Weights of a small GPT-style language model, trained from scratch on English Wikipedia: MLP 1024 SwiGLU.
MLP neurons of a small language model. Each row is named by its layer, matrix (gate and up: input weights) and neuron, and shows model dimensions 0-255. Each number is 128 + 24 x the weight over its row's rms, rounded and kept within 0 to 255. Numbers have three digits each. A neuron's up and down rows have the sign that makes its largest values positive.
After each neuron's rows, "fires in" lists the words (lower case) most often at its 100 highest values on Wikipedia text that the model never trained on; "fires on" lists the tokens most often at its 100 highest values on Wikipedia text that the model never trained on. A number after a token or word is its count.

L2.gate642:105134133131061128133129114137121141162114138145148156139151141140151109138130143120094105133174141103129132139144128122125130134143083084163111109073152123153106104144182080107172118127141141176118147107143140118118100097133146085060133135107179105118125162137122127116119131149124107126133140126096142150167097146108144112123098137124138158170117133089108060108132141159108160128131136103124098133103091127147132163177108105176113117134126171155097112129089113121098169079123136155173114116091137107097147117109115090115128093095151097076130092134156158104149104136094131156142157147131134107167161097126127116122123159120138087106125123136124146134112127118144143122096119117101139091150127129078126119103122107171084106130166106166159116142128148161132130083143123
L2.up642:150092147139122111094122149147112081152128124097139138149202166149123149147143116102108082087131144110097128098150136087119164147142118098133138154074116119107116142089121133147172123116089133115157159110124141139108088157117159132158117117107159154143142127122120146130144132119135143132159136157129124131123157123099148142119087160175106129140081138100109110122169147154124148162149162075135121139122106116118118190173104169150145080152138167095097132109125120094152148150141128155135102156130122084103149088127104097115150083143147119118134099143158193117116111157140136149114110115162131131171174087124123155121111149136127104168116081102152119115098116149091108105125102133150093132162140154126139131144141107184113149130156125150164103116123133151162118135133139
fires in: "united" 28, "town" 16, "south" 8, "uk" 4, "chronology" 4, "release" 4
fires on: " United" 28, " town" 8, " Town" 8, " South" 8, " She" 7

L8.gate93:171134164140156127153086114135185111096104144115132134111152127159137101108125122132099156129126170139119134120101138131126102122161142141146091108126104104133150127147100161139109107128173152114105161132079173114146121182115107134160110097137125131182111152118110138130122149122125178137144124104150117096147124119092132124131149161196163134154100104161129120093116091117131085155140116155094133148107102141134153128150143136087154159142125105134152128108105106140114101079104120113122169150151128159131118131101167067143127091115104103109169131155159117149129159129128106104146138129178123132162083113111166099103143149133145114101155162097136156145103108133128108166136122127112123140129160127187160137102164138129131139094120112193087150143106098172134104095130102
L8.up93:125134112111118139112142139111155095147124117132158156162168146147140130119111173147139134134130108123157129136091135137100156115071128140158117105090126083121151079161135133161122119161129111141148142157173127133128110177105130137113126161120097083157122109132141172084082125110098099122103101133155145135103100181163068152145126151163157061140186132096141121074124133128137147099072149145085130122149137144158144110157154122133106115102118140127125143144131116114148144096162149125157115129099127058106151134108158105141149114086118146117128115095104135091141159125117114129150148170123107124146130153148104141120126134157124099150123060117138139135123124063124145106136109122120126109152111105079132146151111119118150138117141107158134131112086170133171099154126117
fires in: "between" 20, "both" 8, "along" 8, "of" 6, "above" 4, "alongside" 4
fires on: " between" 17, " along" 10, "l" 10, " both" 7, " of" 6

L3.gate563:101122115117119123122110086106133089110167076086140159127146107104113106113142139115121151168154086143136133097132171144156128105127168166130153138159166087134123133151106114097142150082110125114156158151149121161135132131127127132136102121102110085081113118132114141122137126110130157126175143134190137110143138156096126125123099118186139136123144074133128102129051111149183157102082114135092140134136153118111141151112136136137096154091084153086154146130141131155071122134112100147115126085118118103087142120155116130108135110143154142124094099155126142116089119136131106134150112140146081113160081145160148114089143153171151147099114140137151098114119130110152110112100163094109149094122153138110121114111154152143137108120170105116133153121156161139120179145153111
L3.up563:096115179130089182144103094121104119112106126069136142126097143139108141113171162125123162141142088118117176133155158136124114111130170139135121124103167104140120112165127119127158175101151131113132133135104165133136173104165131149132117115142105084116074098094091163140176127119145121090120137114155137130154152167102163152121103161143132125146121116111088124166090091153126157141113126127120114103147116115100131144091142091139067161120137136114150126125139107132103142098119138163152110142120118133090139079118116127101136112107131142148090067143102143132113129122140123114139110128166067117153062152147191124094158154127193150094141132109127112142136138113139143084113175126124128133136155104135114117150133146136101154153132108119116141166130150129091152137124118
fires in: "no" 56, "vs" 6
fires on: " No" 34, " no" 20, " Vol" 7, "o" 6, "s" 6, "d" 5

L6.gate179:133163171144107143159132108138144081142126127104148121156132132123129136124107125139101143144143158100088111127135091131122117133171142102136126090118128123088106099126122140101168130143148121130085167137149155115156102175117146138111098138130126079146113188107129127146105140105089141145127122109088142143152143103141149143069137078095153141139150116111121174131143059117154128146103111096137114144138104138137097092141145130125100146136146093113147126149134112093114162126113156154066144124158117132103155125154097141091103128117144089151123149153137145078152108148119135122152121141200129204120139119118158123120103114109131146108149158114111116142152164135090109114194105138106113130143130118093202109157105153120135108179128135121114129113152154142159087151144140
L6.up179:148133209145137113086146071155107152134127149144125128120103129126148138151084144114111150153115125166138135134141122121182151130149104117133133142125142148118088097128105133102132102144114064124119186093093122127113126200130147157113098110156161111129141115149146107169125147163116136090111146108124149149146181114104150131109106129102130125150137138137123127123106130127088142111126132121110112112135156121110142083146123137137091167103144097135106112124100148083166114149111095121133083115133123126074127130095159148134137149142176093161154151145125133102148170162089116097150113123116133136123122104125122176135117136130131132157145197089136137129119145096187084114162120107152142128115131104108108123146108156122109089146091132127128162113129102174127082143089176
fires in: "of" 63, "from" 28
fires on: " of" 66, " from" 26

L6.gate206:152127123125079128155117140120134134123128107091138105138098103129101129158135169115094111092103143154131125116144148142137081117145129120153127111170138132169108155164107141112081114076180142157138161137135133145114117094128124124125127141121189108123108128125098110106133103189132145127128144134131138129068089126121131116130138104157131112183126162071148173148128120119112111147114124146100176126164158157171129120094122112149117137121135116171156117123085094143141148090119126093131120096118154091123088164157145119150141131098115152103156124109090160119143146087178085136095104118132093109150173131093113076146135127089108097133107153131146169140155128156162134136100068143121103120078158167120137096119130134136130128146115112116135124107125115189130119121126151
L6.up206:139121135126151113130128155109096124081119169129144123155077124092147169144097130092120157126173126153120142128100147159154118129137084121122137132121186100135102083124165118078115136161104117090059107144154148151134107119143154077116143163118136098089156109176108136154123112144113116111138110111139161124141143093091156110113161164161164146145134133114142159133141115102167156133123113129131093122148095108076128138100154143119132150141146099101157141112154108135123167125134106150107105121148149133134141124154121169128129163124167120142165135164141099140135124110104063100111156087123142135102104133144130151152082111148164123133164096115121149096149151166139105143134156126074126134175159116110172118111148141151127149119152079133168144129094112107115125101101108
fires in: "as" 30, "be" 10, "become" 9, "became" 6, "into" 4, "dirty" 4
fires on: " as" 28, " be" 11, " become" 9, " became" 6, "ir" 6, " As" 5

L6.gate507:146128125156109104143127150104102129107148107098131100110139133180134065149158118154142115119166123172153166117119121133102156128119115148094137105101143123150122142127121138144101146105155123131112125139143118146144129120143141150131103085132117137101126086126146125161121154124134131152140135135152163119125102060121123070122126174072127186166144110101134107161121095154168157149117130146169112153147118121114127137135142096108115136156092175092105173158121091100157090151120134139108151139135120150147099100153151126077097084100058147141069152150134152159125112108132117150134123143120128145125141138127124116132123114115139181119106144129125125125125152111124184150137099135102109108136125127174146154094154126085108187140160160162165108133112100154141125093176153
L6.up507:149116089063140146126141143114140151135088134171125112093145181091156115183126144117135112110125127133133122127139100159125175077111140140118108129137146110138116131141138153129094140060102115130086067149132124134106122138143133088157109105115123143106138139133107138150137116119098107095085144120181188122173129145115116097161110117156096149147095091138138181103148123134145135148110087118138093119103131167144120151092160153120132150137162198134128110145123130114165087109129132125100096123131139171134130152127118142167112111078107180128139171115137085153112117116125117157122152141100127137157160150119116132156123138175141128144107150147156125128104133105107131093098109107126088130147109113140088141127090117076108154144132138138127156136087115155113104130153158
fires in: "as" 29, "became" 21, "named" 10, "considered" 7, "become" 5, "called" 5
fires on: " as" 29, " became" 21, " named" 10, " considered" 7, " become" 5, " called" 5

L2.gate150:140137090131149137125127131151103161099123079148123143112145121164108149161095177120170105115135134114129105103132132118162158146110122122139096129117151083151117118145147096139138134161123094156152131141147138131154090134151111135123127160109122095103123140132150104158104090153110138114125110141130090176105070139099099096141120104120142158121193185125131160168124093101131116103156113096159104163152106105077093121131136109128116144163136088104143170164136154174129126096147137124112137209152129097087138107111108080150139179120119138138081084168140110083174120103123124096113135132117121138083119128107137097123109140100093080140138149122097128125093134115121141119125140109115114143132113136097135156155144177121139133118157129131123139133128096088104165116129116
L2.up150:089157121100122160124120134133127146107116130148117158167171125159149125106118120093128074148128144121120122087120145115164142092068123122184147153126146135179099159130168101120139108117125141103148134148131156098133118157126097108135122114086110101114099146172146128137093080113098146113124148137129116112123156138118143136111087124099127152094179147170105133169146130152134076077115107135148105112141132125112099173190121101111117079154166151085141118175070152123139118158106108110107134134127130107114081145109064104158132114172128127155149075131129091135125111136088134102095137131134131122093161119162108104101121114159139129135058143140112125164150119124134160161111120125119150127147111164138137111154111101121111105148128125145136142137107132132100115115110116
fires in: "series" 21, "book" 15, "album" 7, "mother" 6, "film" 6
fires on: " series" 21, " book" 16, " album" 8, "ook" 7, " mother" 6, " film" 6

L3.gate602:165154160106103119170102099123114112127155167096103158141158139132151126136135123117150116101102138151133121119111115130140095113176131120077093130115140142101090089112122200156133134123108142184139085135096118131148147090116154137117168106069085138123131094136129129128137149141083141122132164103103124117178141113151129147127121155113111134128128136159116153143141140111168118142101102163100140121098164122095140120154148096084162124137164103132107136137112109115100128109123107150105101100113130168120142090104181089115119158113142171133082138143108096117131151126119163145158148122177114160143134120118098142086105125141132107099158185113105099160156098101159139116117138135110119116130121082159159111153125112103169096115121147079089130137160148152148158152151135
L3.up602:151159148114127119105119092115128126117162129174107142137138120119100138119140129151079134177097110116159139133118155108123114113088126099136143121097128064121111107117121155140133111126119099172138116185125152131097089136107067121139160156131133135108103093083112128132086152165116121146140102123090120114126128097088140130129143153166109143146172171130148152161137158118148118110163127124131167122096122099133122141102156153141114117154129117127132089196091128121139171105137118103154137124124132164140140114144190119115146128090085156146118091113134085157150138128104109157164115176145123132114106124106122144158144130167117103114187176130123133133121099139126164122124113106111174076168131143140103155111152159157111122112146162126130126126133149150169137201143146
fires in: "both" 29, "between" 23, "two" 10
fires on: " both" 25, " between" 20, "f" 10, " two" 9, "oth" 4, "b" 4

L6.gate563:102123076157088100161127072131095138135134131113165083125092140111149141104148146155130126095126144114119118097156118089164133099096145129099186114120081173132118109109151098131135137096134150168152104126116151121123143127110146091152125135126119113112115147096163181154104127116066126153137109147131149152135156130127150155121151148168160128139140106181126138106140111157131157146160132126138178123104070137104141126120195114116147158108139119135161126143174129145107136141136115164132124150168172118124100149125110154108111109138101147141132135128118143148105129098146137094179091098119084098146124129112134163119138097157127137102129122164135164133107112158107133110096105119079098168141167115099169138142100098131149117095089136127093129170109144116122137128173153
L6.up563:093139137121171121169139115172159138160116128131119135156118136111139168120152169138153146131099120138130137134125086111163169152121150122070089121104101122149124096134107131120149155078103150126123091128103160120117145134180136129138121118137133092187113161157175110119166134073159124129156063092121092151146050151102113120139118109121133185141144116156138153137143131125131092092116111114125124143124133127089147156138141109100138141162101157116139161139156122184108125125106118148127142153140136105142164158115176144157147145141096162138097136135131141100104113115151159144126156152136138132163099145098189137107099121119094140105129132143162115118113141119134153135116107124153142163167113131113114119179101111108125098157151123126133135105173101145134112080120082
fires in: "of" 42, "numerous" 5, "various" 4, "former" 4
fires on: " of" 42, "ous" 7, "ent" 4, "al" 4

L2.gate414:151146126146116089134094138116105185147107122073128120174132138110110105132132092152126157102143118144149139127107131136152142131133138134135145124151104111091156119156110142127106156120147112142131106147090148137085122150140115118147103091111125153153100167112107115155173161145116123145123136143151140157141160176124127118115123123166154092160153084148104162114164153102104109128089085167156111126129134094138144167065126117116092158156124124147116118115110073147154142123151101100128130138135147164157131130090084167131119118092136108143137133150130138154155139102123152166117136157156128110130177121111133137157149157128126109111139115091131148105134165115096150139098130136142123145127093156153128134118109151091147141149142188150151173145149106039106100100097193
L2.up414:141132147119103140104084123159184115161068145152091120134168111140130109160151159140150103132135142133131082139117158145107114121168146102150133140103102168154119114141109139112106123088156152133148145159115151109131130145147136106138111127154100136141120155139131158105160153132107161118084098130088163150106102126153138103142134134116121152168098163120129131130121112155139169147151141154108131139128139104091073149115096102126099153154100132148137111134147076143134144131130117100076150101176154185113129113140119158089113128125090153160132116111129122180121111149104141140146129094147117043162115126138148134107127126134144127130170148132090140147120134128159158126177112089133099109176174124116115119149143139084134133102162181097132108123180169146119131145106135
fires in: "9" 33, "7" 7, "8" 5, "knicks" 5, "suggested" 4, "ago" 4
fires on: "9" 34, " ag" 23, "ugg" 7, "7" 7, "8" 6, "ick" 5

L3.gate624:109122145164111140120158150131128071095114136130163092162121149149161092111148151082102158130139103126115165107154127098120142141064126075158122067124122130133122123121182121125118088078114068121162132144113184132135096150127119140138134154138163118073099097118112106122127148124141141086105126085113150117141145137132150118113116114130126130118151127143073126128094102112126138157133133141113133177155120104161084082141094137142104150152152105146093160097122089099127087112135112165122140186116160165115111108124131103125098112129156171108140149103105127120165162118158137105121159100151133124125103110141112121117177118130132091108116170088132146163122136128076115123120126148123118142132113120140136130115123087112066150100125111145102121142093136119141101137128159
L3.up624:142124173126159135139130136132115063096166120158168116153133104144164156129127148100104122126131102134145140117134165101123148146179150145149154103153106133124121128159152129093124135097111126151134146090127178152085106089156152151134115136119119137158168146132159104153123131127150178157140146115160122108149188131123107182124127172125132145116129085124114142101128122106125104108143120167119121154124132127141122115119104151127144118139097176137129101165130086166118123123106167172125136130102146086121134124096178101099137104099145142165136137159147136140163161122145138110146150131164085123166143132096113136101108110091131114122107131076113172081149077091124131138092097159117134131143113153096138128082115124125108144093101102115147145109199107098120160147167116
fires in: "south" 30, "north" 14, "east" 10, "west" 9, "southwest" 8
fires on: " South" 21, " south" 14, "est" 13, "ast" 10, " north" 8, " North" 7